{
  "n_head": 5,
  "d_mlp": 1280,
  "positions": "learned",
  "qk_norm": false,
  "init": "normal",
  "init_std_o": 0.00543,
  "init_std_down": 0.00271,
  "schedule": "wsd",
  "decay_shape": "linear",
  "batch_tokens": 65536,
  "train_tokens": 411900000
}
MLP neurons of a small language model. Each row is named by its layer, matrix (up: input weights) and neuron, and shows model dimensions 176-271. Each number is 128 + 32 x the weight over its row's rms, rounded and kept within 0 to 255.
After each neuron's rows, "fires on" lists the tokens most often at its 100 highest values on Wikipedia text that the model never trained on.

L4.up716 [ 93  97 106 194 172  95 128 111  90 133  77 102 127  70 146 167 128 124  77 110  99 116 123 142 135 114 161 198 113 163 134 120 114 119 110 125 120  86 126  73  94 144 161 134 150 145 120 179 112 187  99 126  91 134 117  53  90 127 121 185 159 129 149  94 141 194 180  96 122 152 128 121 106  96 131 158 151  64 181 170 165 112 116  77  91 109 102 178 124 119 146  99 163 106 130 149]
fires on: "ep", "el", "ic", "ro", " Christ", "e"

L7.up909 [108 101  82 182  79 132 119 104 120 193  99  56 109 111 141 174 154 123 123 124 170 224 113 128 103 122 172 129 138 112 127  90 155 138  70 101 123  96 131 150 121 132  60 175 119 148 126 153 139 151 173  74 117 111 180 140 115 159  80 117  90 131 155 124 127 100 148 128 159 129 154 136 174  83 107 139 149 135 164 152 117 109 130 120 128  96 172 156  73 124 158 140 115 142 213 163]
fires on: " in", " on", " of", " for", " to", " and"

L9.up864 [108 158 221 145 138 167 191 139 123 160  58 107 127 204 191 145 168 135 138 199 157 213  99  86  86 133 107 121 163 155 157 129 146  59 115 142 114 125 168 126  81 239  71 113 131  68 107 110 138 159  97 153 116 136  76  99 111 173 163 149 123 107 194 147 141 116 167 122 194 116  90 146 111 122 150 186 139 106  95 142  87 147  95 102 161 153 105 134 117  80  79  98 197 106 162 105]
fires on: " |", " with", ",", " of"

L9.up1161 [130 170 133 171 146 138 159 165 148 186  92 120  69 153 115 114 139 135 184 144  90 190  85 161 114 143 195 110 199 132 118  80 157  87 106 112  93 126 163 175 128 169 145 133  94  84 142  88 223 138  74 123 163 140  67 117 154 157 110 112  84 122  91 117 127 163 124 141 122 142 125  95  82 137 104 141 110 175  82 109 112 150 137  73 156  99 139 121 138 172 181 132 146 121 138 100]
fires on: " of", " to", " S", " with", " by", " and"

L3.up79 [158  60  59 117 185 116 111 114 140 165  54 134 146 147 126 146 103 102 132  98  72 134 136 128 167 198 186 105 105 159 120 104 107 116 180 136 125 120 122 103  96  95 159 119 100 193 103 126 114 141 123  51  85 101 111 142 159 117 105  94 124  96 132 133 145  91 111 119 119 111 158  63 111 114  65  84 130  94 139 128 101 118 129 166  98 165  94 117  95 141 137 106 129 121 102 151]
fires on: "om", "all", "ish", "at", "ron", "if"

L9.up1153 [115 104 123 164 123 100 168 124 107 118  54 140 178 125 137 131 124  84 155 126  97 163 177 168  96 169  91 125 125 100 138 166  95 133 110 102 101  95 132 144 171 124 138 110  83 129  95  80  97 169 117 144 105 141  95  93  84 162  81 120 133  94 132  94 160 112  91  99 117 143 102  82 137 125 164 104  89  73 138 143  74 178 134  40 120  66  92 108 102 130 102  77 221 134 127 154]
fires on: " for", " to", " on", " from", " st", " not"

L2.up1261 [128 121 188  77 125 163 129 126 157 126 120 105  73 200 138 172 133 119 178 105  63 174 132 105 119 139 127 133 168 125  95  62 114 146 174 160 175 134 105 120  96  97 102  84  68 135 130 162 168 137  79 100 110 136 109 156 129 108 132 142 116 122 138 133 126 134 110 169 179 144 123 130 116 128 114 135 132 148 149  90 108  90 108  84 145 127 189 147 113 126 195 110 133 139 145 117]
fires on: " of", " from", " to", " with", " the"

L2.up1278 [116 136 119 138 110 158  92 132 171 163 131 117  86 105  56 118 151 128 117 178 150 141 180 152 127 114 115 104 146 118 135 101 145  88 110 140  75 121 126  83 192  94 131  89 114 165 109 133  92  92 124  88 129 124  88 206 150  83 147 121  60 145 149 143  75 148 130 172 156 146 142 167 180 115 138  93 100 108 202 181 135 131 167 129 163 118 145  97 143 136 127  87 124 108 117 111]
fires on: "w", "ew", "k", "n", "ol", "ev"

L9.up92 [115 122 103  83 119  90 132 111 124 130 108 127  97  92 131 166 143 125 106 116 145 189 100  97 138 137  52 112 140 127 206 182 117  70 130 102 132 142 116 132 101 127 141 121 175 129 143 132 149 166 146 129 154 124  91 143 145 241  81  59 200 171 152 138 106 104 146 176 154 105  93  68 103 124 150 149 111 184 127 151 102 138 147  73 167  55 173 108 203 139 159 171 136  99 134 106]
fires on: " as", "ome", " became", "ing", " was"

L2.up614 [159  46 120 127 163  88 109 132 155 147 162 137 142 164 145 176 153  99 122 118 148 152  92 136 163 137 124  98 159 105 150 186 136 107 120 164 137  92 105 138 155 109 125  72 109 153  49  92 136 120 130 188 100 128 120 133 113  76 117  98 140 133 113 147  97  98  88 150 147 192 167  70 126 109 158 126 129  75 159 102 122 131 104 142 120  98 133 110 108 186 115 123 141 105 158 123]
fires on: "ate", "ct", "e", "es", "th"

L7.up914 [154 127 126 142 140 171 102 118 208  94 151 159 118  85  64 196 143 152 138 168 109  92 161 114 130 107 103  64  80 155 128  98 133  90 111  90 137 114  95  83  94 144 158 138 111 150  77 108 105 207 115 143 115 109  78  98 124 164  77  89 156  94 166 157 133 120  99 101 110 129 153 136 178 160 149  76 158 130 121  97  96 117 137 171 121  80 121 185  88  93 133 130  82 144 163 148]
fires on: "s", " and", " p", "ers", "ists"

L2.up453 [143  80  99 147 140 141  39 131 155 111  86 182 138 188 104 112 158 114  73 108 100 116 111 151 130 147 158  83 165 101  46  95 132 115 107 123 134 113 160  82 134  62 124 132 147  92 101 151 122 102 186  77  72 146 153 121 120 163 122  42 136 174 128 161 133 146 185 139 119 142 164  87 134 127 127 130 141 116 156 183  72 165 165 122 124 201 132 125 152 116 131  97 149  97 154 145]
fires on: "es", "all", "ap", "ph", "om", " top"

L9.up320 [139 109 130 171 182 160  96 170 217  86 143 183  70 174 159 117 110 189 108 110  72 105 106 127 100 109  99 170 118 125 117  78 137 111 106 113 143 168 146 129 152 153 166  86 174 110  98 141 108 138 172  91  99 146 105  87 144 113 166 141  60 122  98 139 100 106 102 107  92 148 158  92 135 161 171 123 114 161 129 109 113  90  79 101 122  89 182 129 116 140 147 153 166 138 111 132]
fires on: "l", " B", " W", " However", "pl", " S"

L7.up1269 [160 134 166 183 151 186 168 128 127 149 159 101 141 144 165 130 129 129 168 118 169 169  85 134 129 190 144 101 191 138 151 108  63  86  74 109  91  66 152 112 137 228 156 154 131  65 115 155 145 165 115 216 122 139 144 141  83 118  83 108  91 105 110 127 106 109 143 129 151 138 104 110 112 130 138 112 137 147 125 102 157  90 179 127 146 122 162 151 137 134 185 136 180 118 137 108]
fires on: " and", "ing", " to", " the", " as"

L4.up1192 [125 148 135 190 186 173 181 145 140 114  93 117  76 126 122 149 175 163 103  88 139 110 116  94  50 154  93 138  84 177 114 149 135 226 120  84  78 125  80 159  64 154 147 205  89 147 112  69 159 191 149 130  73  74  85 129  83 124 105 116 117  92 130  96 133 124 118 104 107 113 101 145 100 161 174 161  85 152  87 112  94 133 110 196 181  86 167  95 140 153 148 196 125 165 120 105]
fires on: " |", ":", "en", "un", "n", "ad"

L7.up891 [152 101 109 152 119 140 138 148  78 112  97 123 120  91 168 168 130 132 171  49 100 106 125 115 122 128 117  99  87  64 172 162  96 113 173 143 200 146 157 126 147 146 142 133 145  80 183 100 155 190 122 109 110 108 126 145 169 113  92 184 134  47 149 113 139 110 177 133 100 144 144 157  53 109 117 118 104 208 151 110 199 146 123 130 101 121 117  74 156 138 147 176 105 121 121 128]
fires on: "\n", " |\n", "-", " (", " ", " |"

L7.up172 [180 148  51 149  95 171 103  71 130 130  85 217 143 140  71 112  91 101 166 119 109 182 149  92 126 136  90  95 122 174 158  52 133  97 138 103 106  92 125 113 105 125 148 142 146 196 122 111 121 176 147  82  82 116  74 107 115 148 111 118 123  75  89 154  73 102 118 100 111 158 129 142 155 143 174  99 124 118 133 197 105 187  62 140 142 130 114 134 139 173 172 125 162 157 135  77]
fires on: " g", " and", " –", "s", ":", " G"

L4.up278 [ 91  88 137 188 120  73 134 168  56 124 112  92  83 104 196 137 133 144 138 120 133 107 136 135 154 106 172 189 101 140  23  43 113 143 111 104 119 111 171 182 146 110 131 147  87 116 172 149 160 196 196 101  83  92 212 149  89 175 196 171 148 113 168 109 140 126 133 104 147 140 118 183 108  98 114 124 119  88  96 108 130  76  94 193 157 124 130 155 140 141 159  99 113 171 135 137]
fires on: " and", "r", " to", "o"

L4.up225 [154 118  79 121  96 145 109 118 120 141  91 122 105  99 172 145 102 143  86  86 159 189 148 145 158  92 166 125 165 164 129 102 134 136 136 151  92 153  70 100 143 184 107 148 133 128 137 121 139 173 188 138  93 102 174 127 100 142 117 152 126 104 156 134 129 170 108  91 162 127 165 105 125 134 101 182  92 146 116 154  98 129 166  70 158 166 111 165 105 114 138  62 105 126 140  84]
fires on: " to", "ed", " and", " ab", " ed", " an"

L7.up323 [131  81 112 147 127 163 124 133  64 145  67 120 168 112 129 144 207 111 147 140  80 114 149 150 115 113 106 150 113 131  49 120 128 164 147 121 100  74  95 156  89 152 133 106 121  87 134 125 136 107 143 111 130 111  90 123 160 171 128 148 170 126 184 102 142 197 206  89 161 132 159 112 147 129  94 156 135 121  95 125 139 138 134 143 103 147  62 212 134  85 101 103  78 109  45 152]
fires on: "e", "ep", "if", "uff", " |", "ad"

L7.up1275 [102  90 127  75  99 185 183 132  86  87 153 192 128 135 160 122 131 135 155  84  76 180 171 165  97  83  95 122  88 107 133  88  77 116 188 126 121 121 160 105  94 116 112 178 117 128 140 172 158 173 134 120 132  86  99 100 176 146 112 140 163 170 147 138 148 105 150 117 147 132 118 135 121 100 150 183 113 181 149  66 211  91 150  92 124 175 131 161 136 122  91 132 163 103 114  85]
fires on: " |"

L9.up169 [123 104 172 137 122 146 161  78 141  76  58 103  97  86 135 148 107 133 141 191 105 174 128 151 123 119  72 106 125 218 163 120 134 100  85 184 124  70 145 120  62 108  98 163 129 105 108 122 163 157 122 150 138 128 155  96  99 140  82  55 132  84 138 211 143  81 137 160 101 149 106  75 118  87 110 222 159 130  70 148 133  69 157 121 153 161 147 175 147 112 136 131 154  80 153 116]
fires on: " |", " and", " against", ",", " was", " as"

L3.up372 [ 93 136  90 135 122 157 157  94  74 139 117 209 175 151 104  98  76 130 133  50 173 142 122 150 140 119 148 138 192 122 123 153 126 102 106 148 169 128 160 169 135 139 173 138 117 170 194  66  99 161 138 100  99  93  76 155 118 146 179 108 144 128 198 149 118 157 122 149 173 112 158 136 121 196 152  78 107  60 112  38 116 172  83  79 144 128  99 164 122  96  82 146 121 130  72 115]
fires on: "m", "st", "te", "N", "le", "ant"

L9.up634 [ 79 132 156 138 147 143 126  71  89 127 100 156 144 123 177 189 173  88 152  61  93 226 187 135 137 156 108 156 137 136 135 123  80 111 200 135  77 115 148 119 121 149 127 123 144 138 137 149 119 106 108 113 171 154  86 117 108 145 187 180 196 138 126 115 124 128 204  98 129 119 134 123 125 134 120 127 116  82 122 102 143 144  65 129 128 151 127 161  90  77 115 117 152 162 128 103]
fires on: ",", " |"

L9.up549 [ 90 136 190 126 140 126  92 123 134 162  71 128 146 159 117 145 126 133 160 107 115 192 120 133 138 146 155 123  90 118 112 135  77 168 111 146 141 112 140 172 118 149 179 111 101 162  76  55  61 121  60 134  49 126 117 127  79 126 116 135 127  77 116 130 101 195 104 106 181 196  97 124 116  90 161 112 141 104 100 124  63 105  84  41 155 155 159 129 164 201 140 116 124 164 158 146]
fires on: " for", " from", " of", "g", " to", " with"

L4.up126 [101 117 107 162 124 170 113 129 126 139 115  90 156 117  58 112 119 109 153 112  93 154 154 153 136 108  65 139 189 133 104 147 104 142 141 151 110 140 151  97 218 125  94  91 134  73 136 160 122 106 169  87 172  53 144 176 143  89 102 143  71 122 110 121 149 139 107  75 142 192 101 187 162 137 136  85 102 159 151 104 136 107 135 116 183 175  99 186  94 128 151 120 130 159 186 133]
fires on: "w", "k", "p", "b", "r"

L9.up422 [ 69 100  98 127 118 146 144 146  98 101 168 180 142 163 137 147 110 139 176 111  94 126 185 118 146 172 113 118 121 103 138 142  80  99 194 126 226 118 153 121 129 147  68 156 132 134  89 126  27 195 114 143 110 142  84 135 109 112 123 157 150 111 111 157 113 141 176 151 146 118 108 110 151 144 103 143 101 159 112 121  74 148 160  84  84 100 149 139 119 108 118 138 142  75 100 122]
fires on: " |", " D", " O", " a", " W", " d"

L9.up671 [164  97  91  74 163 142 119 146 159 117 155 110  87 126 150 124 132 160 156  85 103 120  73 128 117 135 161 147 137 160  83 137 199 103 123 152 104 162 130 154 130 125 132 113 134  80 106 188 107 171 148 139  82  87  87 132 120 117 160 134 105 142 157  57 169 137  85  91 102  96 158 100 114 146 153 105  76 128 106 138 131 158  70 122 159  99  83 103  65 134 185  85 140 153 101 167]
fires on: " more", " W", ",", " B", "s"